Weights of a small transformer language model.
Architecture: biases, untied embeddings.
Training: a variant of Muon for these matrices, 129M tokens, 3940 steps.
MLP neurons of a small language model. Each row is named by its layer, matrix (up: input weights) and neuron, and shows model dimensions 0-191. Each number is 128 + 24 x the weight over its row's rms, rounded and kept within 0 to 255. Numbers have three digits each.
Before each neuron's rows, "fires after" lists the tokens most often just before its 100 highest values on Wikipedia text that the model never trained on.

fires after: "st", "l", "o", "ip", "f"
L6.up322:151089119052100148115147145116139116126090161121125143093110121126120111101154136088133109096139141149108143123131173099171175122137151089148158142099129092109111136092119159156121162129156172150108126154122096131109163106120128109111174132089140122137066149147116126135086149106087122125136150135140121157118072120180125158093116149181174081149138147122114116127146185149130150148138117136139167097132137113116096150146103133134137148147136126092126177142128121139150146138106138154120111087103108112133157133126132151100122132107121154147106139093142098138135101138177125148

fires after: " con", " a", " M", " m", " the", "s"
L8.up379:137122098145126119096149115101101107117128127097128158157128147155161144168124114128121119148150094144133168157092152115126114135116099162120124147143144151154120127114126170161120067139098080136136142134093140140133175110155154135139125087124134102154172097130100126148118126108146155113125109091113126102094076128137112081179127118100088123130147127115199140130189149122146112136144096109138104091082109108162149124094144155127148107090138160128149162079123129124115115133141117105149098123132121136102209131108172107121126142141132076173138119121118140138136127134098139129

fires after: " ", " m", " (", " o"
L6.up219:097155183170126105108136139100093100150130075095146095160129125086123122123133128164092097130167121121114125089151128137144139130158127136142120080116167120141078118135076110143129123150112129118126175138173146102142106132149106151107104126127111113159181117120136101124127106145141132141144167109128178123111146122092158168134160095146076137128155110127163130106115132115115136155115131103092131136147142102123124145153151127139129158106116123195139120132102106147104129129098169164146075127098139104136158116107112148173137094160146135143114163126109122111154095075120104169

fires after: "|", "-", "\n", " ("
L5.up204:131180181142143105146136087131074152164163086120155101121116112118089145134148090147142161125102125095123155127191129096122156116158135116125105058136169141141148160148097152141140123155114117111122143123105116122161146133120130125120084137131143145125118135116151089141144162151137116133112130155089117124144129076101131096099132119151115108120158108126152131116122105156103112115131148143083147086170127168154107080165178115113167121087147123104102105092122118184112125144150158136090127169109134168115110134102109124139098108128113141156119118111141138095111133165153129130

fires after: "ran", " v", "v", "ed", "iv", "t"
L6.up245:121099130150130101114115111107144150149148169116149135103136135112155093121121168155123147143153164095117098099155173133130131118089121135090109099110150160138141167108153108109112142097106138106133113164143146122138140143117131097121137129183144133113123148116122114157109167138124124131164160148156135106153080148137081095121089129121128163132124163149131144126084124134137138128120142131141162125105175117125119109151084089104104164122150154128100130060122126168136094155171175132146124141116124143077121133156125064061107154143088125092086138132100144142159124132158108105

fires after: " h", "ear", "ay", "th", "n", "0"
L8.up332:105100138164078104074131107131129120147109113116120119128139113151171084116135137133167154163150086130096127099148111177129119108105100081153147169123137120120138136094106160106084099110136149147131145154131154132128114171158121121104106159149102134104099151117143103152151140125138168120124148072159151129149116119155155118118150105195176108126111125111155116132118111118143082124099115125164100157143186140156184099138088138101117128135069152130101119136146087179149136102130142126107122104144132124145121148152114158128138136104154123121159109115155115128087140129145105127

fires after: "b", " D", " ", "ic", " b", "os"
L6.up62:114113122107116112159137132142157165167117131140168117129114087119115102116157130178118157139095153143142090152143086134109086105116112141105121160131104134119114141142220095148162137136133089136146118161117140098152151140136125102195092118113138145118163116110114151146132125090187141101110130120189154066147141115125085117161108117113132130139150131141110117097110096102149122147126098107132143187127081136147110138122148137097123168149158124123123129138098104161147124129157144075125115124140123110143142165116134083148146088093132125116153163151107131115110122130108130132

fires after: " A", "n", "e", "a", "ian", "ran"
L7.up325:109128128114151102090103107145120108113139102115123132157168165141135108141097159099135128111113152148111130156175165152114114125125140128130121120110132149121125116128072147143124104105178128075175120138109112133118092099184142146149156096168102162088122134157150122134144148161129153101126125117100132147125108122136124125097165153075126096142122167125141126091170132125114180143170120144152106113109120106146121146110138161172126120117106172099133141117112079128124114065117110116162145127165159127112168136142115067124117111132090121098087133140115110142135194155145121158

fires after: "e", " A", " D", " U", "le"
L5.up293:099099150132152106112144139146124124130135077112111104144114159166169171107127167133110130055100122144106158148154101115126111133118138164112124118153153115144100128112121160151153133158110157124128126118141146128123145165130126101131127132141099150102133119144171125127126131149137135120114146145108118142087106149122142137127098140101129121125165114153145141145107105111113176096136117127097116138162154169140136114149114132144119123133100151041168160157130111115092160072145124192113115111167115125140204185128135124087148107096096153136133136078132149120102131155126083144

fires after: " t", "ou", " T", " in", " p", " h"
L8.up60:153151163131127119143137118117123129153096109151123156175142167131178052159142107145111161158113099093110104155139118142104166146137115101156107128107141115123074142133127141114133162134119096128129151137121126114167122077098103107118123147190111149136144119100124105112099171134106119130108139124136141112074111124130149130093128134110148141129116084135152152094119105134130133109140114088113173127099131109083146112148131134106160087141176158123127123120094137136133138110126161166105121122140122068120109107150139111150150089166116160104106139107160150143101061166132169134

fires after: " St", " n", " e", " st", "h", " t"
L6.up72:085095108114076107136137122076151103143109122139159147137171171119153136122162106132113135150155134113114137133085091130186120087146116117132125095088114113097086124140133136157152114121145118126106173153107149100142166129141135136141105139185144109125143165103151103135110120141143165112149149067116190114139157131159098085130118132111121147128143172132153142164152122120110151158123142147148183165091119129087136120128109160146118121118155109096134119144111153105101156156122128156100115162120111111129146137164136150136119093141117111138110132131090148108125126088128075077

fires after: " c", "os", "c", "u", " C", "ec"
L7.up186:137169148162115126126096117101120118165136106111117111127099093126128135115103118179120134112146127110136158136094137153111109106102139170105122132152116128071130128136093161180113107169139131119123145165171118126122109095121168116143153132140101135084101118161101108110097127145141164095167105149160145135121148184099091124109188114120119156068097118129136132128109165135111116104146150175176154088147113094144158147139180105100134142141124145102143101127099120133126110146094150095152130129125196123135144140136156121164143120129151150111114136122133141085098117162107154120

fires after: " (", "-", " R", "R", "\n"
L5.up147:134121145180133110078147097134095139145110153076129135137168113129104133093125144129110114154155120126139139202153088123150131119167107125129123131161153132107172132151143112140103100135145156144092129149120126146114133118149107111109097116145138121108138149084133128109125150107102135138123134127112134153155104092088156124141131135115083153118113107147111138146138152188140109125135146137142091145119106125139146099144118114115162138140125191158101127059097105134114088124115135125143117139178133097132138153213117101102067140162154156125123116134151123064122115136170112121

fires after: " S", " f", "l", " t", " s", " b"
L5.up186:146137117108074130121114119152145170083101124127160124107167134169151102116161135141151137153106157102139105123115138168137091107100098099176152099167161126089096117130088121195119129133101112132114153122150144144115161135110123137108089145156104154142157135114166089124109099144104137075162164105093156114133171102120122134173120130154111111093101117141122131114120132136152141091147111134109148128093167141156107109128108100128120094093119141121119112124128106159099150120162147125110097106092148146152134195104144131107174144127113122161144136143129092109091145154103115149

fires after: "oun", "o", " a", "v", "i"
L8.up335:093097113174130134113135142124093089104169125108094125096105098167181122115112154113142136133136149128153161161102140113160152147182120091187122152152134091102100111138101169142159123170122137137124129130135159113102124138100114153169130129156134136112097100145169079112120153124142132148117141136159123115127138171191126110130090146124107124126121136143147131127099098143094117108128135139125145083125142131099086172147139111120102085107132178142165123152192130128114120145094093139124118091128130063141110111130124111118114128145126121137117148084086169134098106129124115116

fires after: "v", " R", " In", "ic", " D", "l"
L6.up334:107146142124132106139098111121123119103105154159126120166122155168136093172147135134121169106108154152148127111130142089070075093130119120132132118138130093138157180084158126181179095088142124128122109132081142136148059134114152123156109110103117153141138085127134154130094141122152108103144125105143164124127111128109106155124154137189129158127101163139142122104161099099124111151135131131132128108134153126150078098111118140121138099103132117125121117134142079150123152152201110128180103154154134131115123173142168110166127143116123119106123145162153146102138124142110110100

fires after: " m", " c", "c", "f", "v"
L6.up109:120159095165131123102100127119064136119123126116103157115134133128125159101127175111098123136078114099131112111144138093124117133120149112139130119145133147160128122099165169143121097137116143184135160095148082129097098112100103142106104150128132122134151131095140145146122102128110129116142169081105164093116132134157148145125092125134131087155112112134125123125139118139184098119163143130175114108149155136144133099140159147129151159103155119166119105137110099131172123134135138142123076102129140128137122080151143155112112152135073201105143149181109074122149179100157140134

fires after: "u", " A", " pro", "A", " U", " E"
L7.up251:108193175139147141131162098144068119140097113108084097143121153156102148071091096150102116120153128116069142141122111153157132140105156126120137089151136104091131129117086168112141143133137161121107105110084154147107152157124142134132158094152127133157152132121152129125135107126121175154146085095101090140113115125132119145131135122124159124103155154139168123138109155123115137078118138156140105148162134107083152163081128137103133123131105091105125129122111102103134148134160154167142159142097116091111175161124125104121151120137137096116148096122142151155115155150179145140

fires after: " E", " c", "c", " A", "ed", "ic"
L7.up98:137139141113165156129149118105071126173160156123072142107113131138118124115124123133124106126154135112122132165160137126087168121136124148109124125127110135133171167170113131143128135146118059134090159151141084105169127115157120108156116114148151101114089154136130137102116153108115097096143146077129102133132107112158118116112131169155138111080133085125131133129121175138137156098105104109139158138109133100126201145131148070130120160096106115121127144114157154157123110170174095098131136111093142110169144099147165120148130110112153167099115128107160145111144091119148147116

fires after: "l", "ill", "a", "ar", " wh", "e"
L6.up188:143141106136126141116119143118116102119122185125146087112131138154146143148139136165121142135126154116106091075138129128140129136142124078124131120140166105134109114104127138128115162125159130087138131098100143078130110109147162098096127101141111118136077087092163149104126115110181123161111147102156149101112095128106132125143078131129129147126153091178149111160131108107130162113149108115170117110111134114128137091140109104139093136152176177129152066127118107139086174146178159108133158142119079134133163142130136145141127161115110109131117155149070108160151157126179127117

fires after: "o", "l", "il", "h", "i"
L5.up183:135151077132109134119154109087129152120165102142147125075145110149071085129123130110148111093139143097128124165137144148124146128148137095125158125139125114152109129127128128149183160122136142082125141150103164151160122086113112099153139139148162152137131141172165123142102153158141136141119153127134114132105143171126149137101082161162156098162160178140107153127111097125084142148105123141132116130093194114120140130086122105128086144119104118099104146127168118095125132100140094156155096133128088093135135135135136143145123114102087138118059144093127131156127121080104110147

fires after: " St", " Ch", " L", " ch", "c"
L7.up361:141164128101154117126125101123112083129132141060158093107130129120109135125155123168136143122113083059120133119139165095142115113151107140072126122159159170148149115143166155124132168141117094102124121118151129133113106162206130133138120138138098111148117118133125109110127123149136129103126106117159062132145177102120135105090138148135136126108114131128113109162141144158122087145156146116120214105093127128148119146133100153111142116152148138129117139099127125100139111167147090167166118120107157125115144164151144105109092098108156112139076100126138140117114152130159114136

fires after: "if", "p", "c", "uc", "l", "u"
L7.up81:088154076111108123137111139126128170165174157146127145128137141075087111145093130167149119145171157139103122170179093118145088118133128113123144120106140108126161131125107121110133147083143127171109141104137108109119181162130134156115113137107136142161144151133140132151152098123118121107142145091159149140107114139142124115148127106119102159091120130112089110119142126107156118128148131087113097107134148129142119161100116164080117102156130155110110141057125110135133133189166119166124144112111115093151115111165126136156140141070079126173130142125117144126093158139159143172

fires after: " H", "-", " (", "id", "h", " w"
L6.up237:122147176084096097144123118147151146140152123142135143178114122129122115140134109099122135174121120141080154108144134126132107097166121156161110100143113102134141136130116122147106119108121190127121112112123151159127128092163125080144124109150111126127143139085104161133120133174143176119134062130114109092119127114166107124114157122134111128092090096114168161155138135104080089143167137097113156153135136119137118089176103097115154166088121105120115161117134080149110121108092108142139128133134124141190141149116109120149126096143124084145114139151139104152142157158153069122

fires after: "r", "a", "l", "v", " m", "h"
L7.up10:132155115111157120144139114168128125105116150101121137113117172135122129164102107173098105108133167153131085090104128148147130094104206126113108132127118111138136154112108130163185120123144142126118115107121123104153074132142120144129129140124139136113160114184105116155127075186112124131118100110128123117114098088104155101158122158138142094097125129134126126127140133142077146084149169098146142120106177131148115133132139136112103148114104151167133109131133144104121177177135087146156102097105147146123141121125137064082132100115123151094131147141113124109164126119186157151

fires after: " w", " W", " F", " N", "F", "-"
L5.up272:112102127139109112143143108112098106125151125135146121122133157154161128153087160143122152162115142109152127128143137102141122124122176155168102110113168089112120120185136139092132100199163132125188139120140171153130091129198153130139140129088118135161144095114133109161135138179115203139158122116119093143088122135153122135135156132154113120087121124132089137129083113123116147108144096137117147145109094103160163105107111141099143149118093121155109139141118127138161117088129138059130129132153124152144120127140115122118086082127166144132103130121099128137131097142125136085

fires after: " (", " \"", "r", "d"
L7.up148:125167151107143127153083095101123176114135108114135123091131160127135155128149120104108146139171130122106136068127126138143108142169129195151113123156151162088125111155112113136113156114152134121160132149143126124143103123188121142138141138112142158091108109138116116128092135131157156122159143107107137130140088134168118113141103099108136105137125143084134100168135146102143084115154148101087165101124103128147100126121106115107100107157075132110097150118171114115148100105135115193196123064164150153144137147109130095146120125147112143161133108125159132133116099102122103103

fires after: "r", "f", "on", " s", " E", "c"
L8.up220:123115151103118128107137132121106113134117162145134129087176085138122154151094118119123174117135171153112153161135113173099123098128124122089170106154100114126093147127138127131144128110171114144139139152151128067112095117140092105129192118129128087135118158077087111140139131122141112144141139111160126142120126127165134113110102090146153148134111130148143120154141121133100140108129197136143110128116106158112120082142163139156094127153147111112197175157153144143144088190104123121117113142134155138133130108129109091105133094111119159100117111119173114063153154128143126126

fires after: "\n", "-", " c", " ("
L5.up173:130157106156122101105171105145110137094098135114139142135112100087100119129108122118104145124134147065106115106149158145129108076174136120136134143114190153097112134132141132106104141114104146143135111121142111135148141136131120106134151116126123134139114114105124112140151077085149150131121123102134137102128094120087077105132124095184127092117145114121137146144138178125121118099099069152128137126128097144142119136164114133074165132148173145143111183171100124165105124119149102181123089115145193172127124159140118151152147139141102167089141121116136155107104150153145159116

fires after: " M", " (", " P", "-", " con", "m"
L6.up342:109142128147155138111114097107131145099167114105121099183177160118102085149145123115095128157111125081145128132136128142124134115164128126124110131128131151119128141123163167143110136117127162113124130143161112119139120142099074110188114122135172165129140143099139108125117106141112118142158083155099127133126134128103098137113130133166138134128143130146143173153112090163097073071122091102132125127143075133162178116137162127121125111089144139102103138124131083129115144150080079111130141154116160136144153184145109115151078118097125091102125106111168151151110124149140073114

fires after: "c", "ol", " c", " C"
L6.up38:150085181146116148143144100147123080126129116138132169106125120130123133133116147170153174127112144083137150153111090144128130057100108196145180163136131144155161159112129116116120154137106129124109116145098166108120123133097178132143110108110137154153153104106151127133124132127119152138116111142135089124142135154097121138091115105147161135141083116159103114132108140136122132171145111123116094102138114132094119161115169167082111106128132158137117123143169102120135102160136129128144082150110167125116106127145184124090137111189095168088136101108137121119098107134103156115

fires after: "o", "un", "u", " t", " T", " Un"
L7.up24:132147116112153114111113089130108117128098109139135068108109149114105111157095124145112123122150153119118133132131127105127114166131182133189126101102141087126087109120120137147093149126115136102128145107113117128141080133164121088138137115185123125144116140117124148128101150146146139110142106165150147103170166115144140137136110157108105087120098078157183194122137132115092071133117139098104116112083141134101074112114161118094129149123141118128109113155159117160125113133163108162155142142132101113132104151185140117166115141144118151132133127108103145117104088152128188089

fires after: " f", " s", "c", " ", "t", " t"
L8.up274:125137130135085096103132156114138113144140147140137138122085107143108148124125130178133147161114126098154120149115134140117124122122159143133106109133148083127115154153107136154098134188141142152118104188143099122103171139110144130097119098151157112100112129134122113132148158111065156166166107100141129131130109129139094094179151148125167124052081126084075181086114145139111149102115140106099144126151155146098133125135098123110081155109119115151100136112142123100131119129181141102120146137091123147124164150134169150143145119125124133139147124121107141121124084092131091084

fires after: " C", " c", "c", "C", " h", " s"
L7.up312:103139125141072103118118128154133081166110113096113153127156130124110143140131164147104161114126151110123152148156123087102134101105159163145112105158143133121155140118132112094154127098163101150091131128114168152136154123132139116128121122158156126130138136066088128150133092141100117123166133098105138135087129131086119087108153143094085123089108130143160135134123163182127117174147109091095124119093147122152136149196132113130096106146154136153133131140100106128123128126116165140135147127162139139117146099102147165167180125157106147099135151124126157125148088129077189151

fires after: " S", "t", " s", "0", " st"
L6.up211:122107119166103126080129135175143104158135126138123104126115105171103084139122120140111151146092188130131115130133134166106105151141114172152153124117129091116119105141085101115112129148090130137082130152096123112080132142108139133112164112137129119111171153135133171137083136088111128121135134103125138119138133190106142144145167108126146099108153136114096181102173141123111062172091067121141142149111162155174133092131096103111084138122156135141111130090114142145140144096151108137126121155104093116116136163143148127141134119149096132128119119116140161142164132124094167134

fires after: " F", " W", "w", " f", " w"
L6.up28:191135119119129106137136130117120200135135139099170131128119138147124097120134147095131161100158116122121122141114122102124096131116093108123136094093135129127115121192094124138128118133185131108126076135133139164091114165111105109147140135138136122135100126127146119161127090133100172136176121038136154113151123156155113129131139091143157099143126144138102112118133120103109129098104105133101147160135157146150155174132103112124136125150147070071128164148145145139112127155140111137094087147139129158174095109138156167110103135102123113138136146091113136137176145110114155100

fires after: "en", "ear", "p", "d", "end", "th"
L6.up351:119102092122118119130124136080148109132154161164142098127111133163135145146099138148149127171143190088139123126137133109129131142126112169136122155105177116147130115133117108141159159089156170066097145170081160139146179155132122101098152144146096129144064120121113119134159139126142130122131150143097124106101170122109169114098129122133163100135132121100137109113096126142126065153094142120123124129128207138143130099141124133055140097130128157143151148121110098142115134123093131132171120140113118141129149113132105110103170105160133110106136148148159144143085114118115115103

fires after: " h", " c", "and", "ic", "op"
L8.up200:105106128140172115157152104156100139156145130120114139146111117162158119163131111150140107154120105101125113145137104124130109125110123113129121097106085107121131152170156159127088165133114124151159126112117079120135130131155132097121133111122094071081151147086116121130096110125127141141148127146120115128161147118129127124116164183152159107108099098079131163172126166150121141119141154128193106077148081127158119112111145124181115163114132099109108162086101142095100121151142146100110094148106122167157101107153119165104144095116197138138117151134132108167130141103123145131

fires after: "y", " c", "s", "em", "c", " m"
L8.up8:138109127106142147120119133125123148142136102111113159141113121160115107072119172116164141127147122136095141178152132134108107134088204163173134150137153149138098151108114129113104098145159104129084137123170128142144102156161156155105111106104123138122155143166120130155118104143108076127123143098137153090093117147098167129147130146171130060115137121120109125123147131170116142136118117118076128084177113121115159168122130154094092115104131133134153150142127109130111108134102134136154127140127155097111104112117149153154121072173109151064143108114097107138110166121140133107

fires after: "le", "v", "h", " c", "st", "ec"
L6.up308:118124099139143172099153147115052162103122107136124103127102144184178121126167137111110104131133121116105163119137125145113094144129110122115102143105086158173145147120163112105161085112121143171174140148142122111138137134110139121130165124123120127130146081171081132130103084121116156111107153110144122162105137138175123122135095090139164106155110110191163118144183082119126101146119144113127113124150142117131087111137108126138121158103148177093103115092097129126132149165117132148115135149118112077107136099144138098127139122133134137109162134134135155098081138124104099116

fires after: " w", "us", ",", "c", " F", " l"
L8.up299:088110092129133131132151107092120125166130135110121150128154176137097149119083155145153184143118152117115123130158142136110097134098150141126153161157184147143147136157160117123141121133123133135113112116153090125171120159100114146136127159085075141151130125126111140143149109116123147150102117097150083134112095149104097150144112147131144098128104132192124138108091115134121134113108127128138164115141128136135095100127130092141138132188158132132127124176114122130148142122124151114154115160106115131125121146119155163153107103095160190109098088119074163098155100116100079063

fires after: " A", "s", "l", " con", "e", "al"
L8.up266:127124120140122147133089079147132085137089118132105105146122150146149133115116134119149108174118118146143096131121143091116086132143133120087149115101134148139096110136116150136137160113039125109162145138130173127092141099160161151123161094138094116109108144126128126125138100143148092110129106120112124089097097113057108133164132096146065135152161139114151142101162102165131142105152145187101133082120146155157147131133129127153124100105135144098155116143151106151110134139185127146152091171127128135140174147098163157130138131128157114168114148115118120139152145120106149143

fires after: "v", " V", "h", " S", " v", "p"
L8.up368:099103161165134108100175110136096132095146163098093107167118125144139122106148136132152165159144138118119132138133131114158090088127147142113082123145149143085105150133101139133115159106169147135080095137121105145126119133143126132096154101116173117134163125128123093125083080140123145103116092144128127119124152157176147116138120167147115096152152157166115163176113119130137112112107137139106116136161149164146093120159097113110095107134124121170126104147158143144138126139130096151143101122122137066083131184103122170133088138112160143173119124119115151100102128126114111188

fires after: "c", " C", " c", " W", " B", "w"
L8.up131:155151105103150137124114122103148114141120114152160134123135128125105143127125125174127098110087149107130182167125106123093149091110110160108148143116117143105111143137076127148091098136109130119148129188119083131115104113123093090117108151124151108143146112076151156107118142161114120151136161119111168111090138127133090107116140119137166116137118159171148092110142148130100176126138128164113136120129123165074098165111151129118136105127155137147120183111181135119072129146118107097157113128171102123134128192154157099083088127158104146132114144124131156124115170106148109122

fires after: " e", "e", "l", " Ch", " con", " al"
L8.up165:105081093149122130149103127138123155133105114171165134179097137109126128104166142152110081145123115101136135094182114186125085113108164061149138101096117116119131170130139143135115143129132163122150151096119194124154128112127128149113144153157121119141096164087122097118110101104138140136123163116112095077110145134142109111170124123126113129122167075156128089140092092158161131128127146121112132116080124123146146126125118101118106154111140147140169102159159126159149114138145090132136107164123158124122126137122113132164116133144157094134096169109157185135137131148142109127

fires after: "e", "l", "n", "w", "r"
L8.up37:128170093117126069166099100141075132110148089126134138118115116117130137100098114142170155160104107125140145128102114116161094130123122095153162152166129119141150193131154156117146116139124114098197123085145151098133120124122140156064156111129099143165117104113134156122133095147122134152106104126115161126108138156144156124142132095146105119142125111112143134124087155134138115166168124105108135112121144190149124109124109164145116128138099153105133115114115098090109153159152103142136093105122090130091098150099174160146152152143101129171094167130139128093118101107152134139

fires after: " S", " (", "-", " \""
L6.up231:125142095118134145137106179123131156119179108149140101134136109119103141116114093144110113169154131139127113099150158131155184081136113152114125097149136103134120103151107077139124154148132119125133120146070112135128116117162093120138128104127163123125136123117109118144149070097144121097173130144107135153120153093100138120133128096132114118077123126095103182158168127146135084142126091104120179093105143140094127142085143133117129113161123098128111108106111137101123119070156114138164097131151104154175155147131152107122159139181141100110145108163153126137153119122086158177

fires after: "s", " A", "f", "8", " S", " f"
L6.up255:109154146106127098164127145152098133130112127095152139121151142137117155120108157175087125142140161111092144128096091133108116094099083118127117089099114082129099113124133112159122119098105166138121155136094137132108128123136122124144151108139150150117173164097106126149157095136117117130149104097130084140096169115137122164164136106151129154131096080154167112135125129165136148120101132137132132147097150088131135106119124130143088126119117169138132154110132138155150148088151123139182103169109165092093141143119184165115153125135113079126152126132140198148104119096068123157

fires after: " B", " G", " W", " b", " F", "w"
L6.up74:147143142137148121167106092131086147148119129130119130113134107132150059154148170136124138137123168116157148136146119136054123136097127155128141101130142179074144112134116131122108124155089135118157131122101183106138136166114128074147123172111136130092120111088142136160106145107125112153187124122134135135118105175144067120126158120156150151123107126150145100151131139131092140104125098146112149109116128162139146142092117123087117117161149123137125167151116147089092113180098111119099153088146098146133122122122110096117131116124105144088108130081165165102157092116135142130

fires after: "i", "ear", "l", "ul", "6", "ub"
L7.up194:139107126092110107112089119078121149110125121160121108130112134157102130146137140127114134151180125161118121129100170123123127150114131103163132145158131148119107138151168162130142134070137136120101117161122161120140123111123137160103154132111115111122138125129147157142129145155083139125131126088100104144128121130141174194103129138206137093141067105142108143099108156135160146157143125150116156137133147104104153139135110126084078147105105103103113130139194097103145119130131144111121162101102117168150118095149140137165096119154095101145155142124144079111090138123085082146

fires after: "u", "ran", "f", " ", "e", "o"
L8.up279:157161147135106140144124153153118113146148113121136093129125090144111118154116109132122146158168185109138143145113158168113117155109125113182065104132128050159106130097121111155101182134179091123177151138130087112132102126104120106143118131142097125107077098130136143133105138112115159097159102163134112146100134079155168169115131138131102141114092116165140172157143137129120115126149159148133161119111109152123090131138123133141104118117116123111135130115136120107135117107156140164100137122124107158134158093156150154120097110118129088162064120161094122119115123108096146126

fires after: " al", "l", "v", " v", "ing"
L5.up0:129095132114180112124127152114131131062139171115152160148138101167134118121133130151089154098112131131134108121090116087139138098120147118150093129115154151078107113162169132155165146127129144142169111117120126119147111169153125112121115101147129146120159167151143140168121133123110096123155137102145103108150130125125116124096099124137134078146168185115134126122145162112156114086103109118081195104103146141134144087179104120107108136155128116131068113115125180139125120155137120171125133090145144148082153113117101105094141100126123145149131097181131168121122131149122126145

fires after: " (", " \"", " ", " h"
L5.up249:141145134162131089112066112112122166140154099112157102106146128104128118149144153148168149174151170129156094094128113126130144109130084133113124112143150090133102110145175104139125141132162135112124199141106129117137108142146113153146125105133125117155114111080126119177142140090162133111141151123065157113124165156127106088147113059096126107134087135122129174132120113152095108195117097135112142131131123100108110126140147122118105106128123105138092141094128144165135121124131156156161121106155115111098148138128131108123116085168140118153137073157129130100169106131134122153

fires after: " c", "f", " D", " d", "c", "or"
L7.up309:137156127103146153115123139078103116095127130149132143116119161084153129124107128126107181126146135126120173085127146165120151086107093140136186113127128113099113161101139108130139130125128141160117149143119131126129115095112135132125157129076131114106114082126107151100153183077128160105134138088147139114135118118124114157110102096118099153162124100169143123145134153134173158110140118154109155102086144099082142128147128123148165146153151087155151109152113153116107088130128113120136112160194144128142115102156114166106084167190125109125145153103133111079155139108129100129

fires after: " t", "end", "ak", " d", "u", " g"
L6.up222:089134093144119083136181133111084121133092123143147117121130124145141135178165090133153157112142115113138145137147144161152107146120126089123157104080129073101094157096149114146100107139140128139116122083092140125095150134139141088131144151137122143116095093139136112137104147141181150129169155160106155152119134149154140114150097142139131142127105149146165136133151116100100092119120137131104178131153130160113117098150102112089121186130148133153118094093144120190130131136134157199118112121126129153143138141162118129135109145116067141097126125113123069113133144148116124088

fires after: " S", "c", " D", "i", " P", "l"
L5.up292:100092141056069127099160137076121161142113109161120135174145143115128144130114127091135157129123150111118101115134074162156084137140113136107142135151114144136143141119078116182161146096110120156114144146138133154129169174137111103186134109140163146162164139088132098159083129110178114091151128123168175136149130100111123154137088143151121147101122105150130098147132111122150130132122143132099153142142143094122130131152121161120091130122108110157118100073117121158109161136117097104134132174107143114129130130143123105105110113121086106148115109140161128110132141151106111146

fires after: "um", "em", "i", "e", "y", " c"
L7.up124:140136157074097108083129126108112145126121138101128113167137145152131150142128151155094095144131102134110105121143089130121172121119144125130161091143107141132144165073130166085159140157097126117146185131115126111110144130118182106144146111137100114107162143141082138142144134134079120112143165126103186115103118109132139103128134120137106088126130101134138123134149127141126125133151102152112135140145125155158120180137138131110094120137122152104163143117110122175139142124156109120162127159122104041106120121158171117059122136148169125110096122129121102125164155139113181089

fires after: " W", "ur", " G", "G", "ing"
L6.up358:143126182131134171145149102126139113136112123172094141117167120162188184136098107124155153094123122082106096102163161161117121135162128097137155109112137133139127100109140149132107137166140170140139135127142157115088128132126156163106137117078112128122110129119081133102133075101141107106131122165154118159060131112113117106083124156181146156139142160141098159167139114122134137128155132100144121097102115135104108093061154106089132114134120124117137091124164137126111135109150128122106156156122152110138092158151143136161112139102108110148160148105099099113117143118128150123

fires after: " ", " C", "m", "c", " P"
L8.up202:147131131133117142125157093095130129116081105142149112151166138136092088105132151094136175162125112137100163119155123135148058108087144122146153180092128133130144154167081122131120150064108138136160142105104140130131166113141113110156158120138092163121191151088102121108140123110153139071144121153174141092119101115096136160127105130091166152090101144125127161111117140184120115109121148128127119127143098169124108134160123124101107092136123132140083146111126147180149136128136108116124105160146110156168109120135117113111126121150111130150092128125166117140127141127138115164